Weights of a small transformer language model: learned positions, normalized queries and keys.
MLP neurons of a small language model. Each row is named by its layer, matrix (gate and up: input weights) and neuron, and shows model dimensions 352-479. Each number is 500 + 40 x the weight over its row's rms, rounded and kept within 0 to 999. Numbers have three digits each. A neuron's up and down rows have the sign that makes its largest values positive.
After each neuron's rows, "fires in" lists the words (lower case) most often at its 100 highest values on Wikipedia text that the model never trained on; "fires after" lists the tokens most often just before its 100 highest values on Wikipedia text that the model never trained on.

L10.gate856:491517513453513543453538475496583508431512502529517486433427465476456583505517489564493470544517498535472524453539477543567463554421498497448532546543511466481543454460381490512515511484503536425493491555506464454497473495511534470528458464503480522455478426504495620474519487474502501526563527545525503470454522367519494579437546456476514515485528455448549470437495451425429464543481
L10.up856:471576463433546540504503491490491506486524507505443556473495476455462518524500537487518531477449487452461466482544502545623506496452444494479521527507505532550545526465496459520476477428497500481464460540494454462458441537464461496526466540431469603421535412409488507473579521529473472540522484551485541468443516435505500530483525470487545575519548546495543473420474513458420509494511
fires in: "died", "born", "released", "place", "launched", "killed"
fires after: " was", " were", " took", " been", " be"

L7.gate733:513406501517519499551427495542515512559504487535492494602511432514507473477467509496469554528515492502499526434490510450559459479472548494469481533526448545502462543515456467499524537449486499497454520555533493484520489469483508482450533440498553504586523527484501431517539507421502470529532470550523563562488494466413509528545543509478453513424456515513486485521507617563513562532516
L7.up733:522571520523562497567557581567510516461455501480530532560491525515504489510534482481539576466521483431526518487444505518504553522497557537428477487526511532500520428457517494494529549519569470530456515498498547438452513513503527529524502468537506558521526494550500553481480455523503503549434522517514372514501479463418463503485512539462563553491534499518523539504467423478454415515543
fires in: "the", "as", "according"
fires after: ".", ".\n\n"

L7.gate983:526428525446436491429521589533462514491481490533517611540498446472513494572448588461470471560588537483548570482569520475421548557452550508472477478493491509556440516457403521464519561533420547466489483492583486546493481607490505522445486391539498484507498504419531498499484538548452492512507535518544461483456496412503513453513475509503540501478504457474417518479509528490517478528550
L7.up983:504499513533497483498472508439460524511568538454467568532515572500473525541557517524522495525504480550499458535588489470553460509509540393437458509561456473524517508503505468541505475453503451444498481443496526454430549459541480483485517476480537594502508537492584461503425540482491536435512493430480453484507501485483428555455489408460441490600503441437445467559584442476476440517487
fires in: "the", "in", "of"
fires after: ".\n\n", "In", " In", "==\n", "===\n"

L7.gate175:478461508515551489481480503507500482509483467491454476525477538501486504533482516574478449541507598516521561527571495518487520501422546572528560416537485557586483480494470568486583466533459513470572499545574472580520512519451505441512491504524439511528527546541485531528474496450587543463518507456531456520444506452526522492557506437531484503456468494445532476531509495515463471540513
L7.up175:470383513406476522535576472482506542472472492517476505550465431466512455395541523580449427410543517514494514492525540526502485482502498577544523511526534505447499551494504481506505518476498495548513456466498430532557565453499487513477560530509481462491465492530469482534500524565545536451504470525500604513496479545543513492538505513535443545471539499459494526532500513559487491480488
fires in: "as", "to", "also", "other", "career", "a"
fires after: " such", " well", " known", " and", " addition"

L14.gate464:499579565545501442461540498564457530504490405477425525495512534539493600499522555482484539533525578465523487536503485545468503478440567547511539422507499528525465429483503467600560522508502435421485502474504538496450449481443554537465473503518462548516554505453520515511481448490520485447468535548544450588539454457522486431517500505542490438531567469499459510399494444498474559504460
L14.up464:543475502453505483436441502491521532435454450530594519498527541497505435480506504561541488450461404503502440428562474475512511505477515473581453505472478458526530438549485469463485451475527527486491477538546509467526485495429481480484511522537483560449521489441504494481532512441576537501513459488490453480480507474418533509513513540489514543479540480578470516493494487539507538520550
fires in: "0", "2022", "2016", "2014", "2015", "2018"
fires after: "2", " "

L7.gate233:529482472540508519523538443443524510490545580530492454442502567527569489520501470548567454454550485508573573486519542447543511534494492510573488466529455464500485466471391466525514492483511475425491464484461576536486501551546485503475564478556477529489478505510492539525457518505548471498465484545485478480494513474444504467496544528489445472530431486487562532507460565556498497522468
L7.up233:477516473512549444505520549422469485458479537577412508562457453491517533528477478520521473500509450519458462488498457481549573479508512519503485482516520487469525427457443559509479495557531539533564466486541482510518442458529512538511471518514503442468494481490444538560528494512486507555420518501526447461534486480536563502558497499572549489495541551556521493492561529530466466454455
fires in: "which", "game"
fires after: ",", " The", " the", "The"

L14.gate837:567515475556531570487478471462545547526515510522539529486494535496543532579481525456504485580497431508561534546533524507431560507454529514527463450555530405496483467486469500439492462501462494497492494532451460514475529416487572480506465488501485542475485516519532511491490515478586456455528584514542408520408523544540490520553446447445527453489471467523536502453570485446561452480465
L14.up837:508573504539483558498501480563550442497531522500517480536541445519513517495529493510551542427529512474485444557488468480477426478433526464451483542551468480442518539553503445488503568550466468478506517515516544489474551483517518431528495505508520493539499476505538525536524504491468537476472526540484546543449483549573554432460465571496585473535539453436496471454508537440544514504518
fires in: "31", "7", "4", "3", "6"
fires after: " "

L14.gate942:538523536508538522440464450519470534511501471504565446530466506531529546437464436544475477463537489450520528533602524504508487455488520463477516486527572492536481466472550542499548486548535476586477524575512438435501515576542487485445545360548444482450488555498515517490463528536462532594523526529458538452522450428493529494540480528550495466482461477485447547519501508463493511411496
L14.up942:532472515457500564481465511479517483520491530494435452493533443508501534579449486503526494471437450523522484408522552473551476503556518470469507547541478422461497554438454539422532472421515469463505501517493403539440554531508353447565572468482517535546508434509463444516479420588508558464445431464475497514513557507474525492538520418577438456475524472526498550489520538494520514544466
fires in: "11", "of", "31", "2011", "first", "21"
fires after: "1", "0", "3", "2", " Yugoslav"

L13.gate272:485544487470449534446462534406496596585477503534574506545464510481494539461492499554497500639465479499534556449542540513519465546528509558546520553488481506581438502470441573532475523493443475451495502507473441521571564527470463505498501492533453503475440549608521520507509418544521451489497504487486536578509451493492519516538479487465531522454484471527454505491466472476476476544491
L13.up272:479508474492490456486487515469512509551527467448538436509459533511541512536437432485472517470499503490559518456515550554390541503422479461524508523470489483493409573479520426519496518480488475430489503528496491515571539557517510526479505524554470508501532474529488405438551581508438455437462447541449523449512465522448557393531476534555518494455523506515447489521513506492459461474546
fires in: "of", "was", "is", "s", "are", "were"
fires after: " It", " there", " There", " it", " one", " One"

L13.gate754:512400505604493506506443454478503592465513497511569487457523585494546543524533590561499459510557543573496520477538517468533524522493496492547519592463484477449469445513466495492510420480508499483515511510470497471493503550550519465468557490499480524499534496453472516503520484487496518531527464485578578505505461488464468477566532531482378503477530480535500521528428519501540486651475
L13.up754:437565465471565463457556571536448503435492525479436545476471577503478459467533527530527496450570585505515503518536457524522551519491536493551503491510466442478452534466517508535510542475454493461484581467502530505517474477494502499479428566515498491465541532495472508531484429555512532447557441497467516559532533469481466466495490501516593492479452489510432498459486468534483558459505
fires in: "he", "she"
fires after: ",", ".", " where", " as"

L14.gate23:452483512557557454475512420477486543455544522530546493526558459552497514444517443512534534578502472513483599482546445522483554494512457571554508455476482412494481483500481483481488536508520528426542502562560576543542552435549515476523553488476445512551432569515503489518509491464527590454465434593497509575491376513443490548502520552511503498467456525457496466538508430547567525493436
L14.up23:463437436531525471552466449531419568461502535449441524568512456535450533509523472472491522518507592555607515597481542474495509475534518484457497536485509452512527560595533460525508497551560511454466512552513536512482501525499516517445530552380466522548563460535532572495503462540496511485488522507484506504495461509530456456481531511477458514495522527475518537487396465471493507521514
fires in: "2008", "2007", "2003", "2000", "2005"
fires after: "0", "9", "2"

L14.gate138:453490514527525533474501433538417455449422429473494495497492453515472553544424516493487529508491464494481544501560513456482476517455510464509522511453491503509465522442488508544563444513516455495499538557482482500486491555466511548468497540547370510441494475542493616462554477492530545455474532510526485509476419475547452477533539425489422458506515516533552440531440528499453483543501
L14.up138:446512532530503498521426549535515496519447467485466513431553444484481543522456486513480529536503491427504582583497567475529443475463510483414515469474535582486536533493490624522553482540513493488469521511461416517474531477527533455457496466614374479445464491580520596461454493519435554526503506561482487483544444487534541462540469457489503448474524456532519431503481569450510488497486
fires in: "11", "10", "100", "11th", "12"
fires after: "1", "9"

L11.gate928:511509483506539480545517427483503475518520569480480567467522511541574546482502541538544540527479407521524460519486462492559572472438522460528440463510523527576508476393419503512473391473441521500492485514484558507504530490505520507501459508520527520559529468505588538494542492472518485427528521517559518524473563567530470490538587415423444473514473487492577480550462504544454394489516
L11.up928:543473494332455478549533576501429449558524396419515479454525601509533545452458508548470519486456522515569485482421511516554489466473519482490534456551512471511511449514421482528574438576498532561527529511520554561490542487501524477503544507531513484495514454512516440495516504558498526449469555541544502531501579463508490511476532507465463518500530525540600475504526577503508469488513
fires in: "first", "right", "last", "only", "from", "longest"
fires after: " the", " The", "The"

L7.gate12:521460499570439491457460526436446489424523541423455538396520525522482517509535536515543440595541499550434468494559491503463577513508502509600476529534428432421463472565468547482532524521597523491471458525519495466456473526550432433510486533521540475599498510511512510483507491468485510413479548551502444485476521521498443483435506543479529452478453452471495485494539457471519500526482
L7.up12:533526528509539462466578511487460472502466535436411480417524567480545521575512535502514465552495497554542495565483519446525516540494551482494525474515460473489481521501504534462517488516494491518521466496468507528485509550499463445526554446526532416525481380542576539457491485490458543490500570525549461455502487505519506514460537575521602542425495513519478525481552436596443528540495
fires in: "she", "it", "he"
fires after: ",", ".", ".\n\n"

L6.gate566:453527529527539523484528453444466527492498524525464521484475491481513516516495565495548487498566541483444502499471528471515497512485486501469573483537492508440493488495494539469506470473562527476534477513498464403539483475432534470501552521531521569491522503479440467536556533490523535485566469543562568453465506537567461471476537513496455516491412472469452545446481497471457540522478
L6.up566:642491535523454508578473525469506476538509516433470513498491440490488471543536499457470569508523455490546513433418515544524486483514456462506467516536543453571444486477468498504552486461493509566493458520459536454502524431503494506504493561549496542490439531505500531500468422456414525549485485566500484483582480525479464481468492595421534456533509568564470479506510418488489501488543
fires in: "he", "who"
fires after: ",", " where", " that", " which", " and"

L6.gate18:492407540487468455545461488507491470408531448438518514433490537439511411522456513507524537542507565571491490529541440483496546545507525561476530454507473540515514508492456447550594514420475496543468471541487496473578500463475495567502561546508440522486526529502482467506496511512481463518567618427489472546495533484503521410483581496512465441493477526439463521447527456535500443469534
L6.up18:461417505524555464357586476487491527464537529470538533477528504519476490466518526471577507486475575534479497482518532525539512556487500451484491486535497477410549512466502501490486425566545443468490496514559556545446504520442539507432451470488464587474526516486459438544492539489448498515450539402503517525518423509528517507538538524449535503440507483565523517461526536520500474486505
fires in: "1", "nl", "league", "2", "final"
fires after: " ", " (", " |"

L10.gate439:519506444476386509532512480440513480521544546500502572473521463520479511536478469441533423522489536545501489457492512477508546557524515478483438501495497455478437475533427459471536539422471490541491520472501513444468487515527471457514503520519520481519531510459488487556493498464440495534579501457464469503463484522461453570482536532457594437571501470537446523564477526515549494490453
L10.up439:553537506526533496552486513452495533501505490556546518538519488506534495504502499522474486519455521490479480457533442511467602480468515505482486512462479483503431480476513474478492493514400488520553498486495569470486540517504539535475528549572523513519494531445475545526517493486554496449489558449512482561428486531587493533445527522494571485521497511475518465440502455537589458443468
fires in: "he", "as", "which", "they"
fires after: ","

L6.gate454:476468520472512497454476560461541465487469575492464519532488491472469467521475479528509489510464534474516451551490469475515467522494527510593455469470572460464532475547533463460467496545501492535505498539513458547529521490512642492448510530510338507473505488519462519568476461530533489480518472475497457464451501462501447445514446476490559514517504501464511456482534531479471560468536
L6.up454:475504449486523477458484512554485456498515529465484479529520523451517457507462469488488506512482501444464525507508536444516490476451595529513423544506512449398556502474432530513519510548518493545516483575561531507482522475485541500489463513503486532517424544470447491439595522492511480430450628440514449481500493510473457380398591496413510532454498521509505481528470489524488555485523
fires in: "7", "votes", "date", "8", "pts", "total"
fires after: " ", " |", "|"

L9.gate806:542500529514466531522450517402480555457445493526432469439457478566487513458542549498550454538533543552539471500502501451522497480476538538532484444479517506450484414459549466505518438442527477459520504497512476584509523504545419505529498573528489474511435499532491526480549502528580579492559492466493502472499560456487424508540616530546492481508486465526452487442449566482507574514485
L9.up806:547509505536485509533479537519544524475402464504510471503459489549521533507545450529539419556508441525523509542486491478474486429493480500553502548486496474524520439466502515492483430578510477540506465542545481559518530487501480535575539474536463500540487464541602487494518546454536479478507525538493436409526560508459486521503530514559570537499501431583469506443486464522487489538488
fires in: "station", "company", "group", "game", "school", "club"
fires after: " the", " The", "The"

L11.gate983:512464506483493532531456437472548503502476522539547548514449465515553504444499475534476504512538552461554534503454439515490550505488517467547435474498431503538457461468471525478519467550500484445474503566528542437494515530510572485458473556522481495484520513507524472504530428500606464539501468479482529564509488465433469477524454548542515560529507510471447522512532433411526506495523
L11.up983:468538524595491571519457485492404578449464438489553520552484493491473488452445575461488521562544588503465489493565528498515499481544538482550520515539477515502440484482453523501501457475503452477443485467508485454419500587407527459455473539499493561501463545485503539496508499542498592492421422427576482479537447588473414559504493503554451523500483467577537482538504577449551416575454
fires in: "with", "in", "meaning", "majority"
fires after: ",", "|"

L13.gate428:487482478535467511492414455507500497528548466444523537519531441567501482505474534525559529493586516503565572460504487444513421539508452470498531447505484567570485467513468494513557471494470508529498552475551499487469537549541499545512507440470446493411502517536522547406488538519451511561502475485441547486519490408456528483584477489510510549468524478605542567465479567522434481572474
L13.up428:475511437594493476511403457477525484431538489512502490522508480436486525548475538499548509494535508581512515531508534496539516486474489529424529432535467537473515464508441593485563490512472464547478485508512490483456456504527487458497528418552506440492556505551475512472533485505397520572482497492543502547528460437445548454559567460483490555486530484556473538513534561541482538553531
fires in: "11", "12", "21", "11th"
fires after: "1", "2"

L7.gate472:466459508459522518458458477465537551453513474515498552537455616515494532563453507539515483480451560467479514423505498410518481475440553501510447492501542471530511482479430434468477535484448478595500503529594508488526526502508524493554418479528462553459520501491465538528461463506529523433543528467523429518431469535481444478476541482397469489475533469495466439513489503468494454610488
L7.up472:469465504480648452500489507620532492486482465506478491539479572510529508510512527555516548439444551412485499521489527419544491480548506499479521519432549537549528531524440492437509465520489446451534509488558518559488549573531569494443486422508501502451480452520515474588465452478456493462467544430489492447498487499448475521501540539496493512531562556589434469448555511517424502525511
fires in: "9", "8", "95", "90", "99"
fires after: " ", "–", "-"

L11.gate300:441498516482445545473466527527542467501518493545504542476478465537492489478524505545486473533525503486440487441592438482521475534378504544489515541607474558581488476503481528551517381524501508540489462526515471424430565531394485494476500537494444523487538544467489562453496445490477513488510556488546487582516560480504468506520557473502490507512476522523494491462499547508495521492485
L11.up300:487470558421471556461434527522465487531493421505478545563524500433503522514525596466477471532432525462462520544534447483451481445440433512506422521481480474518522511469466482429565427469499473563497526558496420417461522512420434520483509519550482516473537431491544499416564439500489595525443463387559569531488465488486451488429587479451422505553453489516503418476552571486451558477521
fires in: "0", "to", "for", "27", "2"
fires after: " "

L10.gate196:451489498514480532522514499521532491455578500504553498545452387482545501569482536531577534552495502395450486479607516509457527455514512489500512495575513447520496447525427516510508420525479481493441513538524483476443433465457478539500438471598523496496514531558507533459543518531552483552487565507513507506472511471490554520437513555425536534532521484511594487453441476501510459516490
L10.up196:582493502488490520496517474538377437488527511437545533453476439504488482530615513476533460531481512444470503504508555510422504447530448503486462465458473494521518545477446476546509508472430524581464551497425460434522559403504427438487517517517575484524514476479535536504483579515541539507524528483507554517512508487498470466528517586458483606501568456492567522421389584494489440516452
fires in: "one", "left", "north", "nl", "right", "east"
fires after: " the", " (", ".", " and"

L10.gate687:509449504552525543532469486586448510475506510482544521583540528453521564603451533512424511539624530563501512518471495445446485551412508470519544478422480493547547495400442513493503478435437479461444469488477422469445594556452532453500432518516531539556447430480500529486450476490461474498494442520537486484490470521462502563491516512526512514499466527484432461458505496371508493533557
L10.up687:512469540516462495565488535499500492515524480466534559532479490434481496513550502462451501507516539497467453470490526547506555521497551529511533466525415558382468531414454555500509524474466467496493466469502513474485482528552532464494543534493539443553524514478600496483475573498500478499565486554581494487485445571547495452432520534579492524577558473559486530462520551505526495508493
fires in: "who", "where", "which", "when", "in", "yin"
fires after: ",", " who", " to", " which"

L6.gate234:563545504448467503536487597546528496487505520470518495483460558547556522559460541531581494466574496621498556415531529560491576557512492496526532469534500532570486476488516484459518494508452457604488511467527574473461413559523536493497511513453463431445478504472549447503559548439484492551544503570535549500520436492482459499522460491484524583511580521563438511526512514449482481555459
L6.up234:525414502479550554482487527526405506490590507560520496541518432499453586483539522555489482484543507472489559497522459483488521429487517472521524504563590423476566505516485437494496484547514494517608511494520477565535504562525561488504562562475482521526498560466527548483559519547502562501535484475589430526485469532538427461544576518547512610495486507486504493538444428572528482512525
fires in: "he", "she", "was"
fires after: ",", ".", " where"

L14.gate214:482527494542541482437455490503464567489531497517569510570555493516461479500464516504583493488535502498553536489508542485516491512500447493477560523510511443456501454492420515534566483464507498478484523484484542479433498541484527492443530516453426505463516476464510499475440534495504542506500489491514499492496476441476443484543530427483474560475567436531448524531496487510431399491518
L14.up214:516559498508455520518525520431520499503513504565567506543504449447470508520532451578554487509588449520448532430537521547483470459595453500462564451523474461518488446455428459539477487538501572531521520565457531497543536584498390440519487545468537517434503522431511453524541501415534474543510428529457533461537517548459554587542493487492520485531511531482467545506520506584523527528453
fires in: "2016", "2015", "2014", "2020", "2017", "2023"
fires after: "0"

L10.gate89:534462534509486449511474493414590512460478468490501569446455509519519555546448514505502526555536505544549480452514451498536529488447608500575499492571435408553483530416511467504500490469527388466440508525527566496501519480453512509487526548540461473517503524486467468459510510516524561516484529460512488519485507470475509543497510542485606568455499468635467462467441499457524451528537
L10.up89:490569530553527555508424458486469575541477513501507501530533441439506452488459484561495482460515564513499474530535466522525427471466514559524548437486476541554385493531522638505478459495501506454511549498456558513560538453485528470514468463489494475473456550515400513508509498460495564496499509446493539422529487518520475442497523516519466422529509498543448536492509623453494448535535
fires in: "to", "with", "of", "in", "and"
fires after: ",", " due", " resulted", " because"

L10.gate512:577452497514489504451479465513507557449560565529501518445542569567485515430493530489561456543525516567460546451582489533498503532504523455491486478510489530511465466466463531524497487503476503447477503534499577431509431525451493534489494473543449527513513587441498538477452488462523573486566565485528425483528475544545465499543516489473452498522533451605540463497471493494544512499536
L10.up512:423519471386570492440542477538483509425535505516427487489571489560515512491517593485470485515467561496452511513504447459524505540469567514453450445513491497468457528534514500506500542487504436430410480546483439471479427486478495538518429547452540579472495425504474532422483572484531482499528454513518553563497482472462486556477506534440523471466484489483474481463428510391504493537558
fires in: "a"
fires after: " in", " was", " from", " is", " to", " through"

L13.gate73:499468491544526552518488447525473477494554494506530490448562497530493543509494555494463502509487487474506560498536541503500507473442433550545505478510510465488547489424478540466543402469444505447519543546470502501543568507500475561488485494557435391481480507510483584462538421504507544492509458498591514537583442449494512470522535491516475479477520481424517499447460499493484466542473
L13.up73:463512474502544507526511469503487494523519478445445445507546433520484522509514495571496544535489487523427470532566530530548494486503450548488528522485518531460525588524536534499498433500512490537517572508484505493518550478439466574522563479513495493471526547514455587450548451604448563463542493529483548517459501531456509520453596448484419453518537589460569441494431458538526486474531
fires in: "13", "11", "10", "12", "14"
fires after: "1"

L7.gate290:455533557553553471498488570494437518548488511515465515486529595485506555542495584465432539586506562485567557485460510527527514440443511497501511496554564508478473538559500491541576494556487488467566538494512494530465565541536626533462528529481507521485530470497520479456506556509532474569565472512508445494482507536476418493542483412540485520453522515504554475490470439519485527506536
L7.up290:544448485514460488456474529530491571453532468395506466505478550597490487572515505521481510469548482495508534520517394512503520581539478428478527460569516472574515425496492540514471438475531533487535499474530500459495489545466517504463552578473459479494458494542410487445568452494500501428463609467577485509468451503477485518477506539506536535536511442523459479545467491505489479547532
fires in: "with", "which"
fires after: ",", " (", ".", " S"

L6.gate242:466500493504521490494425513486454435579519465523494536495506482528480481463467502502508499475512491496499496541501484533486469475522437496512522505496491497516519520509511502445495511507476508443509501523625458488495511463449490492505456548502372492479547470545489472540550484465503499513500520491531514510480505462553473470462520500559418471475503497513524465448551582449460494549504
L6.up242:428426510505454527431476473596456564475541508508463490564482514471515514507489492528454472453458498466487478476477530475482455446470487473505486490462540494523528509533465554509494465505418489476504500433497499525513505489468532528445456497482510527490492437467503567489515508541509538432529644493439466492431504456495535425476527470474512521511508530453510489562469474514519487479504
fires in: "6", "4", "5", "3", "2", "65"
fires after: " ", " ("

L14.gate855:500469454511492438430502519470458515485562509509475508611536528433478532515496522548488521556434455463549462524533520517462500484483578459497474452541503487537461440466546515585546502474484519485446511495547429507470480535539606461484546454454467535547522554457555519510543451535518467496477517486500520485444533369507567472484469514481465486573571538472452494516539519560509522512464
L14.up855:517500499446480529548543503427481466507509535478479444542475450530481479411511472512492516482585486454558516450530487545495522583502448516592556485481474448489462442530516442457546504535556468461541522526502554550519484470508413558590549617498506467485546519446481470508498484482497550531477430444547507570564445494497483477543512475497471558530505487523515573456525525501488531555446
fires in: "2023", "2022", "2021", "2016", "2020", "2026"
fires after: "2"

L14.gate996:458531519460466483462478463565567501446457472535477550559508448469467515590454485526510502539483505506567519461539519494504424483444500522554488463527581515479431533492494527422580507513450492534511506464522532510532509466482581518486505512479458519491542495480469430448556494521516434535514530492575450544598485472441502501544456452426497511405488515489573553456462524537512464506506
L14.up996:435475393544486508523511491474487522484494535484502556498534518491554467467486502544511521487523567504518555430506461512394455536473472527512438503403537485498554542478499525479459523493482433487571491474499451523473458560522526554455574500464459445493399488562485449472497465464481508500506437517540435487425514456482510516452526521542513547378475564466446535462544511508505482470522
fires in: "on", "10", "19", "16", "1", "state"
fires after: " ", " of", " $"

L14.gate207:503481532511534479461511480512510498518475531440570507472530527496505433539485473466492458418513444559497486500467481465502523455506538460531474537436493525488464504496448466527533515482479504502537512600551490471517505544512592481514446453495436493543453526434479530582511539545622424440505499575522474462441514471486466554495522548500499450538410523510444488508498490477502404502443
L14.up207:506506479409496462515585457490549513514459514495520470490485456439485524528487509480557560437512500517436535488508462458431522475463568428596411527495523549483520515518519457429447538497522436591545562472517541428502419484451549586485486551542515525501428533464468486562530514469566557486462492522536440479399489515529415595474443459516497447525446498550501462474491482478500514508556
fires in: "9", "8", "90", "9th"
fires after: " ", "9"

L11.gate658:609472503527524562491539542499576577495495522516532506510509507437568563489462461517469481517551483494587548370440511545472529502442532519554465485590444441554466491410474479463538509557489532482451468581509495535564567454428522519436539363502482484511473505518543420583435421573528486478519470461496516515456500520468504479498469491526535499425448470516593493496520487508529450448472
L11.up658:481501512449480502490510453524579492435466570497582530534446472443542517500467447479524443486492470463471468493485490451437482525489480526525420592532524430498473440551451487534489453542489524478464420508461515526432514500476431527507509460448499498570522541519501501481443531479421436513555520576582488541559491547448542584504559524474477479540490454514531470453527491503487452510485
fires in: "of"
fires after: " one", "%", " number", " House", " One", " series"

L7.gate601:485540491480504464479487460484466482375535501510477546539492544491501537457487546493484551447426484484492515556509468475472521510480499586440402528505539446531566508499494453526482535521529431495448475478490503419510452460462535478445448562544487524497456476448485543442525526463501523492517538367520442527422494543519449466469504530524453486478523577436543530464468496469485483524479
L7.up601:421486514528459440492517475468459535569478484436470490567481439506499497446505537561545579464555500462512557510505454567538475497529579497506525459486498478472499541495450559469485487483483460527504549527516478476550454526482474588495583558489477515476495548492500536493540458538464512506457497527538488554483466527541556489468527488509528499511489591475462439502533495466457475547537
fires in: "0", "3", "score", "2", "13"
fires after: " ", " |", "----\n"

L7.gate338:499482528470526505531484520541531486519518480517511478470473521528530494522530463521486499478571512468514461376530441510489531496471550558535472491534473511533497534479477490539565588534439456448444525458540499466521530508435438520521487436495493570442488555463472537448510529474517538519516557516520493530373499477470462495526516532467501521434455479474420474416457560442447503491562
L7.up338:463511496483445448485513452487454518539515490516503559469512605520496502502502473506528518480496565503480514471565453486557503478467514542480497451543526409625551488481493514489565489502599506492527568467539522380571554537468494507562488530535507497500493503572548509490497570479442452565474472578501489481516491509453563493509515475615442502491509417556517524547520496485459493549480
fires in: "one", "three", "two", "four", "five", "half"
fires after: ".", " had", " with", " (", " was", " w"

L7.gate439:474446482412517504504408474564523553509510515526488504529472548504530507459487531512501478451520500533529497459478503472477553521450556513554460523518540458489494469532511518517523549530484490441496514540624509469440523491474542511477448501521479500541475431449500509515514473488571484441525518518536491481471523452465490472515551495488498560448593502412486464483491492465519416508511
L7.up439:455513502510584426508432535465409526493483484512460438446539527489471521484490492509469555443468499452430439486530482526558482406550539541472541476504464439469490587566462519472495467532482508506589521540569504568528449549488480513539525533500422492418534510539509488562535577571481522549540568575506409469448479503538452396463601433504506528500498535525468457465509449517489421498552
fires in: "5", "4", "7", "6", "50"
fires after: " "

L14.gate498:552480520531512472419515456497544574476543501505552509420465507551557449498455510455516391512509483535524529423491494435439494503453462511537537512492438495466556427496424541457505504500484518492527415579551544512518568511507483568526523548572456465407474483414480507501512434518557502490533484539495568502500465481420470513528525526525478526414462417549426568445474469477567518521507
L14.up498:468540427481494592517489507465493477514503419434537515574511507527476511469503527544536566468461522435484540451571497516507487509548434406470453563462500481531504501528418538498495475510499434569539515458499471520492488482488469572518535573498514590414504464485427497508625510559497535484521496400489440478498564470527515539492583476560463551466564585492510510507427508522492518501541
fires in: "2016", "2010", "2019", "2017", "2011", "2015"
fires after: "0"